Part of a small language model's weights.
Size: 10 layers, width 160, 5 heads of 32, MLP 448 GeGLU, vocabulary 2048, 3.51M parameters.
Architecture: RMSNorm before and after each block, rotary positions, no biases in attention or MLP, tied embeddings.
MLP neurons of a small language model. Each row is named by its layer, matrix (gate and up: input weights) and neuron, and shows model dimensions 64-159. Each number is 500 + 25 x the weight over its row's rms, rounded and kept within 0 to 999. Numbers have three digits each. A neuron's up and down rows have the sign that makes its largest values positive.
After each neuron's rows, "fires on" lists the tokens most often at its 100 highest values on Wikipedia text that the model never trained on.

L2.gate10:502540486474453485534508503498499541495500521440482461492509486516484528509502484489503505498476460501527509499503542496509487494514490515501494487515505481472486453487457472493493533536519464514466512507496510496489480485463515533457551476516449492528529452497499493492461532516495505487
L2.up10:477531435455455527469505486476516569500464518491542477527482501489486479477503482498483506513480454469549480511477505478477509493516485483533498554497474523544498502482474505498488524507507537545464512506511552518511502550488487510521492508498451460518462465494448496512510494495490497512
fires on: "al", "bo", "the", "ho", "ner"

L5.gate82:530487510512517527487504488460519484460475508508503490495522505478534489514540476498492509461486487506542531503478491509501483476459508538470517457521525538502507518473556500524498482509534504446484486554512486503489510499472467506495544542479529529498493535493517488519484523516511532526
L5.up82:464515506499478531470532486493490514510477487482488483501481509525468525524492508478450506483479487513503529491512496516496496544515500490523520497470469478426508495441554549554509466494457462488477478475474544506492522490487514473481505530507526471474493513459462492524434549514476516513
fires on: "y", ",", ";", " and", " the"

L4.gate93:482527516498505477500516484464511492489480523513542509470500469471511496480498460524480528495471463509489479479512473481466552484566465469468480504542532526522504500492491484533483492487457520533484485529487458504485492484496469480467501495501531488534497504488515445509505482536479462520
L4.up93:476519494488459530468464517513445529469507507465485550505490495502509482519482531520545494548448511497510465495493471475524506513514522512464523510472489503490486551525545516456494516470466503516553479486471485505522552481501507469537475492501514522530523481464499528462492498526482507494
fires on: "\n"

L4.gate337:511513493463469479507529487474503528495505527495444496477488536549501505532517519502523496508495460501480538546473489515538493536522525536526516533491510468503520487498544502463469489504537479488503467506473490504468492461495490515514524545461507507541546509547487505510555466515497485485
L4.up337:535464479531494493566533490478511509511468509490500500495468468502521477441453466494530449508529522505468483499516487504501502469478477497555567533490503481519534504526496488482485523498490491520513484488529463476503491519491467483504501534498506508455539498528514492524468487463500534449
fires on: "st", "th", "in", "ive"

L4.gate116:533548447512529484494509465473512501472484493465526502530518468528513513484460504476470521560494465502517496507500515498503480511485513558499511514490545490466424502498484444507533510509524497509478458503493452480468484505496539490500471484508521493492488500500521504514474578481484498542
L4.up116:547487486516488441494475550486507489480467495438521495487543500513541528510484504529497506532547517482475486506513564480499481481501522515519496530483525475514489489469479459494533511498476505548554492486497502539498490462519506527531539515522508497523502529516522489523456461461513494513
fires on: "es", "S", " As", "%", "is", "G"

L2.gate321:485518535477493503511519526539485498559477529453507511499530483486495517495487495512512484426553518490473487532499523468493535454512507523484524469495486540511482498498532500538499513492512509515480510508482521508526506510500504458485466534515503501460515533505475519469531514493535540519
L2.up321:477444460508490513513564453539496492520516504471485513526529477431501493484475535506525452519535533474524543552510498508478471522536510481486538491488497541523501479502526480511472532450491496498483519527482536511520519477508482456467487504509521493549523514518484518482512511500534530497
fires on: "ed", "ence", "59", "49"

L4.gate88:528550470503485472466523505492506470534497533499503503503483478468525511481506530498502517491533509486487515463508540476481524483511465507428514494506528496518479548482458483533501507489489506488457479513506529484516503535532518497441463481514505517497515484490511471512505493496543531489
L4.up88:516534502505517506478524492491480493502495539533540486457486492500535524503508545546529535468479496518560505513527474468539457494454565480495440486511508491479486504548511514496498501483531509498530509501483569498498497503539510510479518483448531481491479496493499467494534503538499459472
fires on: ".", " life", " University", "\n", " Museum", " Louis"

L4.gate23:496526529485483479507494539515519502480504487499505503488470463500497505507551507502526479452493466508554460520440486527472513536523510498463517532480535496474539464555556557469490488476508466530503532497483515466543518494514518475487511550561478510534556518493498476474446508486474547484
L4.up23:463521502474494457491509539499522492493490480518512489466474484534523478514545509467522528483518490473506481473471540481502527502533514510460518493536512498475536472515526508509483504502489478529511469492476476505528510495514529523519522508552474477527551524501476453499475531478495466498
fires on: " |", ".", "\n", "th", "^{"

L4.gate181:481430527504477494548413489493481444480537528522523539504513520488483526521473527512507514527525510495513514510520447531501478492502485464485484467533488456520526493484528491487481432533487506496503491492490514481512497433476522483461476486505484505538491492509498545513481484509487510493
L4.up181:489505515478479521543481509505440470515518465494586451488464518504514507537483427528473519479505478513486485524474519463521469511482511494556448483498482477514479459523501535549518486536489504464500517492501534515482495488465508535497517511524498517484471490501502510537490498514474488498
fires on: "er", "lo", "'", "la", "d", "ter"

L5.gate217:505506481495491510512536444496477530466520481484506463480458519497507509497465493544531513456513449504538520516504481472498505461508571501520539474505505514519510491516491523482475487486494542463466536480528480517518475490476487483515556487520510533506506468515475505514469463522508521516
L5.up217:513548497513505514492501513458527480485490512498482513518466517549487572504501513486485530546537464489506524482454477508498530494507456477511464498520472454501480514458529535450528486482518476512489520509489509462501468464505545488525459498472512516478491520469494463512485481471504511476
fires on: ",", " |", "er", " the"

L5.gate254:473491508492479476508504525529551500484491511517489490501543500493461531476534501513465511516508530486509472487511474488462494490533519513496454470455548479505484502499552516475459519548502516508490520525532521513469475478505543493483516498466507486497536450443492483486482475560520507485
L5.up254:513520538511498532468502452488554531477455498511537494550526497469507513517546571467498527539505526500522505467507471488478502492510494500498473494517514495479456532512522482521478508528457462496521520529498482480518463511525546523547573512468552452522496470482511515489489514539532500510
fires on: "c", "e", " Center", "et", "par"

L4.gate423:517487503504520528527486541506449481474492496494461489491473509526490482473523496505469506468474510473532507482496479512503543487485523540489488505530527480487539485506480493460498462499567464519449485491475492492533531512557484496484458517528457498523520484468526547524472481510474485517
L4.up423:505503485508554471489434478542512465526476508509523496500545516514480460517538505541507494487546502509499487504530496501521507532532482477452505530491518494497490499478495502510477470504486446495500497488476499483505525536510495502472525523523483446484509463499521509502466525467485492495
fires on: " |", "/"

L5.gate420:523512545483519526500496495507482475513482501515471475471439479495539482524480530486471524564510489478500506516493520523514484506494522538489535486509559473464485493496458437541496478502570537524470486470483472474522508476516496466486513484513475483469521521472466497496507537512477462518
L5.up420:477485501481474538532523505525527484497489457471514484536566470487532520488516513513536510521515520452478486504476504481471483495468503540493523472488468530506578493476489538435528521498481528525492560515512493483495483554519539486475477503567522474478517558499533504511508522488522497551
fires on: "y", "ft", "re", "le", ";", "mm"

L5.gate440:517480493500501524486516488441532479496524467459507475500496472524517462478539531478519523488479532527519466468523503509506531496490480518496529494477531495535482489496534502498470510568500468463509520493523546482524519483511514473479470462520541467536532459469506474512485518462475519491
L5.up440:489527525507509500495455528534519492507509504496500521473481500498538543495506480508521507493481485515511536452453502503436498482458533529495516519493539469476557502481502512511476511458494488456493522494540474512477518511515473473532504480474523531470502490491516475499500507533472549514
fires on: " ", " |", ")"

L4.gate251:502522456455509507494507520486549491494462514491499481513500455489476491496507486524490510482480508482534498446480468478494529486488520505492472478516486515477508510512503518502417497515520467502517482547489468481477483511436474509499506511485507537485568477453447514520519442485508512496
L4.up251:481519514505505514511435475496538463492524502482502510483521509496515474499473533537508500513483482536484498510510456503482509513485526491484523480510509583514527476541489453462490494560532491478497481480499482503505436457520497529490487539479544522528499503464470525538481498484459509497
fires on: "s", "d", "n"

L4.gate322:488494475561514513486464465506465501494490446456551521499516489486528468478467506510455484518504515482503477508507529473493540517488492505466499548467537494493501514498539493554500488477539475517513466462506562521468495531489513489484467476518500527463512492532461529505452545515518505476
L4.up322:507497477475531529524498488528518511469494505459477466499511441488483539493548473500478537473536455513489508439526502535476486486504460467481498517535516515509515510512518484486465539498504461478477467485497528512506515546480523495512547529582499456502545487538500506541482522485479459533
fires on: " con", "us", "ic"

L4.gate56:507508507528481475490519466468491500504494498516469477472489551485515489511515520467524538492539491520521515511520532483482514455533493505508530504526546538537505498467503526475531488498488499475503489433502490525480460421461501504494497541552542485492491506462455477495567456486523485474
L4.up56:470508514510506496485478514493517481485503507531482462504459499504511485522496504454560497481520521502470503505527508510500533536504507505497500496507503512587488503477514507492495497483513478526502499521543501524523557478483508516453481484508475528457535515510501489497536456470521559515
fires on: "s"

L5.gate162:539470486493503482492512497530529520510488516499496534480495490534553557469481454528518502429480499514485498509515487510512498450483526556493514512511489474506550464468519495508451493508510516489494506528503473495487501511511506464471521469486482496491489461545486492501546524476498480495
L5.up162:513537463505496533468484494487482521526489485535509470549464495485503489420484486515503490513548450484491496490530502517486526478520502483513474479480528520451497508511466523508524506494510496482485495506500551465465484506495500498488559529479488498506491494524549509481446496496523505522
fires on: " Car", "17", "16", "18", "23", "28"

L2.gate174:495523526461482528526516536490485488487519538457463461473533466502497482515489478526504483489503479507477541480544507462495435488508501508528461480499476511525503514512493503557486460476530467473490482510491486524489467465483510491484522460522496501519525508475495522492503464480509502494
L2.up174:477471509490486525473517573513470482539515528445457478528516486498502499546467508504532485516474460546515510518509505462486508530460494505456466498511527513534512504517518517519502487510495498488480490510476515461474486491506478479543517478483528508483479500492487497574522495489457536475
fires on: "c", "s", "l", "um", " appear"

L4.gate9:507527514515472493498516504481512534499533495473524495532464467521506512518552475469505469508505521472543477520463530468464524496522513456480545502508527491495452518501498493507535482545502513527509491493531481495525535561474485517456473510528501492512495454505487497537522526497473500502
L4.up9:478477540499542519517483520495472476494493482486458493575527480493521491502511522523479496506536528462502494498503558489484496527523482488486532477526514453492527531450477488497508476493513522438478536462542451498546472538479526466502481495481543469522491482474495497505494474468502535493
fires on: "ers", " City", "ong", " Stadium"

L5.gate324:482511529510496507492484483483522507488490538515505452510496492507507528518541500528510517501534471470521536507503556512472486484524514499531494446533533478549526501532501529525532514488487522492500497466511523467508483529496496484475514459485495548466495508508509512489506496514512462520
L5.up324:509514495503486504468489498461496466490469473490528484508554462502533507514499525461481468485509519466513470500503506481467510506498500426477487460492549504498523536470472454504504468503493461483467455506504453494470507566507494480485516490461530533527504490519530532484477461476537476500
fires on: "\n", "at", "\"", "am", "c"

L4.gate207:525447524481524496550516541498470476477494517458526469498518499498525505516526506492486535527455478485487545479499513558529519494516492506522516502523518470483499519500524490504487459497477525517529522493506562519494521479486482488537488531523526510529531465453454498533501458470512460489
L4.up207:483536535482482515529446547516454509491463485497459486491539515502513466478497502488515488509494493488506498523509478551485516506540498539489463513543485484510567516529507511497515516523551512503477533499501503511490486529454473470486502463485534502506537529525474490506532511528485551537
fires on: " ", " ch", " Ch"

L4.gate159:533505455475527527465491462520495542502506533462492507547517462502503503464497473509475483471528519545516525510437493484476481488492477492492473504514508491480482497515472519517542517511548523498503489510538508482519498524475501524472514490493524488458555481500488493489481481477498577499
L4.up159:545535489514529506511503471517516501490480502518517501502520493511473529466528527547490516493518541515520512490487495496474480498497504483502429483534528507474484497495505497490516466535460510502503505516548490479496499417447507509467523467471543483495501515460481472544552507465464563496
fires on: "s", " Be"

L2.gate447:449498533506470479500502521485509515497530481530500487564512473508489474536516479515496523517524510497515449508509493490520524498496470465458496503512505520478464516558452508462529511515468509489489500538504486457477499542488500469510457489539493496523480511523504492506490475505496518505
L2.up447:443485534493476479488487521471476529494535498513508491570523475508503458529528484513504524525512501493516477514515492492522498502481461480469542506520494543470461515544475491477537502528453518494519501521491484458470505527489486464509452477532519490524477511499491499520490474509491501467
fires on: "ers", "point", "ee"

L4.gate87:501514517452482502514521489497488518493495522514476462487500492494514454535518535449479484476492537508506511565526472490506480517551470511465479505565503488480504519530488550517482509451508456445492499515506482496488513484484484482471516497499523530495482511481457514511477455442531533525
L4.up87:489481492515477521458450486499486485518484468487522478508462510514478474525531475496477445491503537537501492504504495480488542502498525529423552521512485520516479503528468504485497504499470498480514495531487469472471546465532494510495499465483514497512512492498539494498505489509469484509
fires on: "ers", "t", "ent", "I", "\n"

L4.gate315:484455501512519516497499509525525531496496513521459492498476479557476505515458479494511492486502550495502515461461510478493523518496518524503519545484539496517499489497508481492514484465520472507455507439491465493471536535502482515485443501519489485501501514513503496519477481451538498548
L4.up315:516524506459505455510434527505513517494495522556508500520449468541495499514476469468500505456497469494502510526529502487451531493503505475481529493520526495472497482499502466482541496517497494505499533499496492499522505495467506489484511478472488492471482487490518490537476491496513487526
fires on: ",", " –", " |", "1"

L2.gate201:497462530494490483473503528487468495537496488494450507506514462504533523522513531544508504499483479526483518481495475513479495462455503487467484501536525492486499499492472520515504474550531500491475510489477504496468473532464459499514495508509488488468516483496514500488510530505496474501
L2.up201:487522533471456527494511470534510469464513545474489480552511496518506499484525525503515531521518558484475556519506503463468496471489539508464524471535502447491498524483510495489505450474526490462497530483504528506478509503494529496527480503483530507530503493509505476544494490510528514524
fires on: "y", "te"

L2.gate303:493481469520500469488486535499528546521500434512545533502545500527505514501496509506498507522472500576481482478486495542470459519500510487537445451511489528516546493541517499483500502481494522516492506502490463487478483537519472486529497485488536455494455515483487466504460510556510506482
L2.up303:490499478523518509489492485520484500477516470472482477535539481543481538517544518493550497510445478492547488496512530482519486512472473528549496531535468500468546493488496539506462544467444508515500488503516479496519476496507491501514488517516534473527475462527478502480463490475471520506
fires on: "one", "on", "ot", "the", "ur", "is"

L5.gate445:482487525513486521518498495545494488490497450526510495569526477532522517517513513463522523491478475478501498525469492544481524495485523543556510497507524549461500536510500503516467455482462509492502431472493541497447512490494525472476462481509481490475517481523549527486483483513480513517
L5.up445:476506511489561475518536493511513490503462471520519483534545508498543483537574492497499501520485555490488504491518533504520521528493518507530486491531514505501533487485492495525496493478494518521478440477509446500473509537506491512514530500512508471469487460472495483494495514542553484495
fires on: "ster", "ri", "e", "i", "u", "te"

L5.gate356:500524514484520469479490532448508504486511498539472528505475463549485490486485523469517462486489522484464485487519502542529466479511504527548493489508508499535503495487538463528548492511482469486458483522506512459500529525494493464466480485525440444458485521506472470524506466491488459493
L5.up356:443507528463552455525487495494511478489461533521451511518492491507483428474556488466470508497490500509492485472508493441531526513480482478498487511507513521504483558505500514488476483455505510480506476503508521469490490513498529469506524521502507487452553542501505481491511451503498554517
fires on: "ity", "C", "V", "E", "A"

L5.gate56:515502564525519479517510512475505462470509496522466487498532489529519499508529491491541480490488478476460506483510498473498502470504482543490510485506564473478523511474503500530526498479498490512517546545485500497528496476487493503481526478498547507512487491479490512498484490462492495508
L5.up56:522525509536461491477490469528447490480505529515445490489480449518461513475513535506512477488506498498516471518534499519479485506481491488499492490477520518541505505522525548499478457480476464473505527514460472500514544485553554523511497535498468525512492511494495527470524506475492534491
fires on: ".", " |", "s"

L5.gate3:473514515519484486506461538522512508488481502505467501501477470543489482502527551501503484507513494520456508489484528500527520516509559502476495474542486514488556498507498488552500477478502469504500456481453525499494466482513507441505507480490500511483437523521468436523449539505512476493
L5.up3:484495506514488541505465520543446521514503497500482473552520512464524488491468494540565498478499539529474491520502493486569448524503538478509475501477495533478498534516529525470512506520469519509466525499474509442474507507481514502500474512531497533496464532446481488494501476498509501518
fires on: "%", "O", " |", "S", "C", "D"

L5.gate323:502538532557506473498528448507508464500488535491526549481498526509491482516511506511501457489500524533499462484515495464497499492492520472500461505527500485479498538499529539505497503486500494492426511483479505500457441479508565490513484517458540513486503526528444514450502496494471515463
L5.up323:499496522526467476496506486510542506466503477476498548462503459522516528502431471529510558478492494499496483475484496505476517480483524494476505480477486489507492476492460466488528457501509493500511489522457445502532518487559527538495464518480464546488491506482478522496513506512487511460
fires on: ".", "e", "'", "sa"

L2.gate314:474518506486488490507505486517511465522511498468464468502528458480528501473507462484484517418514484510468506489462469503458477535484491495466529463468489499478518489514488514475559472472523519548496476534476521488504480529505514466459481457513489493494501493514488497469538474500526559449
L2.up314:471521510472496501512522474513494499520515474471486458521545470481522513476494467475497517459512507504485492475476493484486453533507463498474525444485518519442549506512497504487564484488553515530504483501513535485486476513540494462447502499509492469499511478513501519469534464503513553446
fires on: " States", "ke", "ana", "am", "ak"

L5.gate117:521519529465481498489541526504515492502500497437502436510523532509534515478464519535478499490532464509551475492490557520484480476482515488468530466512501481502459503516544493507526540512495526504498512534498602499494482489512508475513510442534499507485462468511537523493512442529496500514
L5.up117:516518526518554490488504491494486484539485546513489463496499504510498531500482496482478497490503516491484497486510479526487498478466547502514515530492496480475516490523527536511507502503491520567517535515488581516492477515474474505531508506514516505502522474480524501550526538445503501501
fires on: " |", "===", "."

L4.gate360:490519551495511500452528451485556535522528511497557546521473521467447519522476495485520469503503503522504496532549461476483526508485457491490508516508520452502504510513505518513521514468490542501511478450506504533504454485477502521477539524529532502526481512478464542469524510462494513531
L4.up360:486509519476450495519505497510492495467527497488526523537472486454470497464485525504460516486529489511514499531538489504499529471455488452498471514503526497494493522523505508533534483508470510489549538454526512513533486515494555522522531490529518494479472503496482501514466477544494503461
fires on: " |", ";", ":"

L5.gate113:466519498495521505495526513507546491454518545505502468523505507460491510500533487535472501486539493485552492476498535479481503530507493486489435481495534465519490528499507510508475556511485500513512450482495471527488480512499490543466485471524490470520489498529476524444535519475521489510
L5.up113:468513495506446534512459479474492495474521493512518479502523461516552472518509496522501466486485519507523489517512519519518501542517490496497535443500532523529536520491538465537493488465509533517522514520495443514472565537492509477506482515516468520487486486478469467473503522493496481502
fires on: "\n"

L5.gate277:466496531529496522482473488502507481517475499508499497502515511441554529473534508472497458477498491512498492487538494514485522493519518500494466488478472482471525513514504488524501493498504482488481452453494549509528503513503512476485528531474507479517501498447506447519498502494549492524
L5.up277:504511495541470492510493477498509506478486522511482477532526516459454504489539496499506532424479506505554473507482452505464500501528545507447517476524498523488492525463554503449506491496490476484480525531525471487511504531513531541489468473534510489486493465455494527520494523457498505531
fires on: " |", ";"

L5.gate126:494492499510475524507481476538528493483496495533508498495511528509504520522495507506528502495490464508465532512532522501445501479495489518518533497528502493529472470522475483533472506503512495476494485488460507464508523496503472506539494444484431535535524517498511481491511493482482479488
L5.up126:478474524507513502473525515457510504505487485496481511490496424482507480526484531511521469466492520489492491531492462517491482523524510456475515489532496512450517510479504468504531501511495494490499523483483499504481546480477480555504483486512517535463504503490526497462487475489455478482
fires on: "th", " Ch", "at", " ch", "ult"

L2.gate150:498495469466531519501539556512498496467463488499524493508514536496509491507466508557486537487479510506502498496547515464484447520491456574498493459508520521508499503438537518521452502472502464506481493501550449433458504488500497483506520471468558495488488502469479520474505509505522491471
L2.up150:488506499490531529506532550506519512477477504509497479506535516494507518483507540577484549508510529494487511497518472481473451529488445570514521489509523516521534467434505501505497502500509454474473510497546471447444520511486535482507522469462535473504504480478494507476530522521515490488
fires on: "er", "est", "ell"

L2.gate113:555488507553510540472477519507490509503466477508492554553496471523482492484490498503466520512512473508541526493527511505503564483518467490494517510497545506493497531540552522500467488480534504510453505512491525509518485517489522501522443511522516510523557466492491469516535513466449472513
L2.up113:469517488499490456536499449538525491439477480537470490506502514514462524509470556490462509475450482483461504507473524505477471515522487530515501503511516483483493496530496516490487515480492526508525487532554502526503525489516487513523513497537480538505531476497490487496498482533510443531
fires on: " con", "con", " Con"

L5.gate417:473484502518521502499475495524517512510486507445510484533522510445468506536495512526463508530523462510501494498505478515503501533539481515462526523465529473474502515533534492481465517462553481464516496476511541530522480548482511496472513505488474489520541517497499500503527555515511462560
L5.up417:437515510511447482452471511467512518444476488511501480522445514513479508484487501524506542494520517523447495527437518514489491522486513493485492510508505488474464503533520501471499496525520470478520503512492484498521523497500546509500501465459538529467497463465507489491468462536515494494
fires on: "c", "d"

L5.gate222:499521499488454519496540479466467495539517480476532525520454495484508481499493476475512499506537499549508537504478507537496495525505483473506472527481536497499530560517493556474482485440538492503475521508470482508490502498534503500508518507538495521499466473473528531442498501488545502502
L5.up222:493517510509517450540538499490520480518510494493507487549553485514534467490534471465509493502488492507481459497504533522476517481570496492500485539500506484501519526475500525498518532501524475512482478493496521509509508482484487512501516514544504516552523486514493496495472514497458504486
fires on: "or", "The", " station", "tra", " You"

L2.gate59:491528500515544491485513530518514484466475478460534461514492487482499491457530513527498539487462495526532476498513487506522494472577523519470504490507444508481460532517538489463513505517494495478551464456495512517517497533492557462460493518466506555529509513491475439523534546487451498508
L2.up59:526504498505504510472500513500538500484472495472516471471501480492464493501540489487499514473536472451500476497498498505456484486538552510491467500517478517466517528502509556468496472551488482502544494464528520481492519502492520502499538539534509523468514530475524493517542516544471451516
fires on: ";", "s", " |"

L4.gate68:531458535532557496513508550571526495554514511497517529511512521511509476514488456439501477515487484477485503490464490520490499475469480521504513508464517523502501515499503507532500520484558445505506523502494473452516490526491556489524487528497570540474514500467468532497512503467500505480
L4.up68:506510456534499480547529472544528489489452496479560512461499513455487531522535506516475460501509508481519466565504524442524428462476523540498507508494475439488531488498471495486499489508512498518539509483509475518480491511492513507528512534503508503514460494475460524493498491489556540528
fires on: "S", " As", "ban", "ant", "end"

L4.gate294:483559456479536516508488481497523486512510521506471446482496530520502533501470498516492473505474457469474536507489485465469511545495504489539474465523493464516500521470538519534499547490490472478539490495539476483451515495489501464521465511516557452483491494495514514559527525481530514525
L4.up294:463492468538498536497471468475470526498499503527478481495536471513498499482532548471533529509499520489508458526524496535540500510507486505532490515509470509471504506505540514494463529502508472483514494479539508529481489504519502484483525467524516463474515472472511479536485483511503482491
fires on: " co", "s", "qua", "er", " p", " tri"

L4.gate4:542470550524508493508463513501494503488506512512475508519512533446470474530501517502462479491494457516515497525502469542505487514507570486497540475460515502477503508535502486456521507501492546517571502533511528512483501487488493493487502518531524524470525483495518525527465467476521537514
L4.up4:538492551518525541533483512512496486492494521489507483538490558511493498499508523497441465495477440508516510530513466569506502506480509495496507456489506474504528536536519495459521489521502529524535499510515536494509473509535495477507510510506520496466514498525557546512500463513510510460
fires on: " |"

L2.gate45:487511492521521529492489496530491518528541540529477507515525489511475494456531508524519507514443481465543547527464455501501530493478528520520518559532519502495511498517479467488488486484490502492491471524515472505464488502535514508512512544535510508496487471532480508479515518508510509500
L2.up45:544500509538511547477544549485453503469486497483549492523516496505506514457512479540498506500509480517526516539503453484505485507450505519484527550472481489488507491523491528477482535507473462501478513531496482516511510445503499474505494504546505485509502506537472480471514485483508504479
fires on: "ing", " In", " leader", " in"

L2.gate422:513528485497472471496495491436460520532510502491499512516489512529518505506554506490493508485516501429494531479531485508519549530497491525472465497515481531554520545501509505497494515498467464532492507515483560512500525505508473518516547484535531475495484483457511520491481491501504495487
L2.up422:513507505493453486522499505445483482514491506468493496516479499502530505495550513524451508475550495456505554480508468494522488514495510514459474505491478523540499532502466501539511505468476438517503508509503548515516556490517516510536570491529526447517490515478508515499495518466510501501
fires on: "ph", "co", "th", "ty", " tr"

L2.gate198:497550457486545518462462488470482466547529510479482520509483475484470517490517492481542526472514491472530501544480489523505501533474512472504475499511471575492518487516538512506539494480483469505502463481529540528501481525519480507486493514499512443513499488498538501503502518519536509497
L2.up198:476480518493519434506509446510500544495545487507552529528512483511526517525528513497512527536500502475499486532476489486499451508487483496502510512514517483526512544492527484479513480518486491527488505457468521529535482511499497515506533506496524520545471490522526519489520475500518492484
fires on: " |", "ee", "ster", "ri", "itch", "*"

L5.gate149:515538518550483493560490470511518538573520540505513489501446483456467548501504535483510482471508483507506490490524518501493491518514555502478488480489511464493519516524481486496481522480491513510511501500472519470475546508520501480535512491501519507550488483480504523520452459508467476469
L5.up149:527490491490508539476488477536516476520536512532535496510444522515465507493454474517491513490560493500494473469522482505450445545475563472512494487489526502508484514491529485520501506492549501537477488509471531540514495483484486534523458475461508520501514489487502476544511462533503493508
fires on: " |", "s", " of"

L2.gate217:516478488498505476528501502498535492482452555514510524526521486491480474508531524484529486543530447537481528523499474517494506518476491466489468525473497527527536515503469471520504484456500479485468500506506538522501517484525536463498519526536453458487503493506565511479511498559499526504
L2.up217:493488496494516489506485498520530487485458568535506515503523485485495473492520522484518463541551459521484529524494489517495517502471487470474478530484514523553527487493454480512488491456490513485467527482518517494486489488502506447507510529541449441491506511511547490483518498542492529499
fires on: "-", "C", "E", "W"

L5.gate326:475503519531544532464472458514504487530528503472532486513506470518469532476527496531478452517518507506534496496490489490467502512480499499484467503506475475455518528526501535520477511460485495498525513446490525480535492558496520458505517526481530537528484515467522492505523499506484498536
L5.up326:513496483502485519497496466505477482438517537491493492523441515517487516494477547517491532477509488487479476538487479473506470508519536505494528541480499483464542510523522584501495508492508493502495493485483513500488502492474490482500524490496502480493481531489514515479473525482485557526
fires on: " |", "as", "C", "us", ")", ";"

L4.gate106:496521492503488470542497479513486485447546458488524486497501497480467508484523477514502433510509474493528480475466500527455511455511495517511525497521495484489484504473497545497503509496514504531462499503492494530509503458524524518454480508476430505538504482479441488473490513522501518516
L4.up106:493542499490465516536514505530487511489518489476541505497518527514489518515503519515498483535504503506510478501532536562473508505478483525507549519501519505523493490451481536500493472476526480531508496488477467515515513499496504522533459478505455498549514471488510475526490484530496481520
fires on: "min", " (", "\n", " consider", " received", "red"

L5.gate360:512504461539499449511499493529524455488471510517507475494499474448486464482509464535497494512478505498540516499475528486483498491520514503488530448480512503506479488521513496524523508516516494495463504492493554503490463515527453515500499501488503531469542500480506484490478501535474504511
L5.up360:529532523485488494471478529549492468491531485510502442509517480517522540479493463487491513493461510488519490483439531496515548473465510539512513518504497518511498507504561473456474499509534476479483494524505490480524489522552516542478501525449489539507495471498505480500494472528507530476
fires on: "cent", "fer", " J", " War", " U", "d"

L4.gate182:479494492509516544502480477470464505475508507427488437470532501507520490506533495518492502444459456525487480550513480514518475483481530528534516470523492525492495441500521497518502465517506498502471503494486482507469500502488528512496520511547514485493539484453537534522465483498545505505
L4.up182:485516526475498505490482521491473538505480510501490514462516494469440516465499509497514526564568500503507476482507500517526486482516487517456550499503528476510544549538548507494512483530462455509472494510553489519529508483503476504506554485523513508503520468495502488469472494464483518495
fires on: " |", "y"

L2.gate419:547508559492493496488487524511499480522566543540522492473496553456495522542545480503520486545478484515499516515473507551484469484518482546498496497475551413525540487523527519476526494499514470474506540512511492502506512468527516484503499545501508469478479503503519516506517468531536488492
L2.up419:476535508517468486465497476513495510510507486483496524486529504491480515505484529477497516456490530532557475489475497447531502505569531520491474508504480490491505512473520524439488491510543502495484505483518507509473468506516527536505480474527541505525537473475488478496464494424486545575
fires on: " |"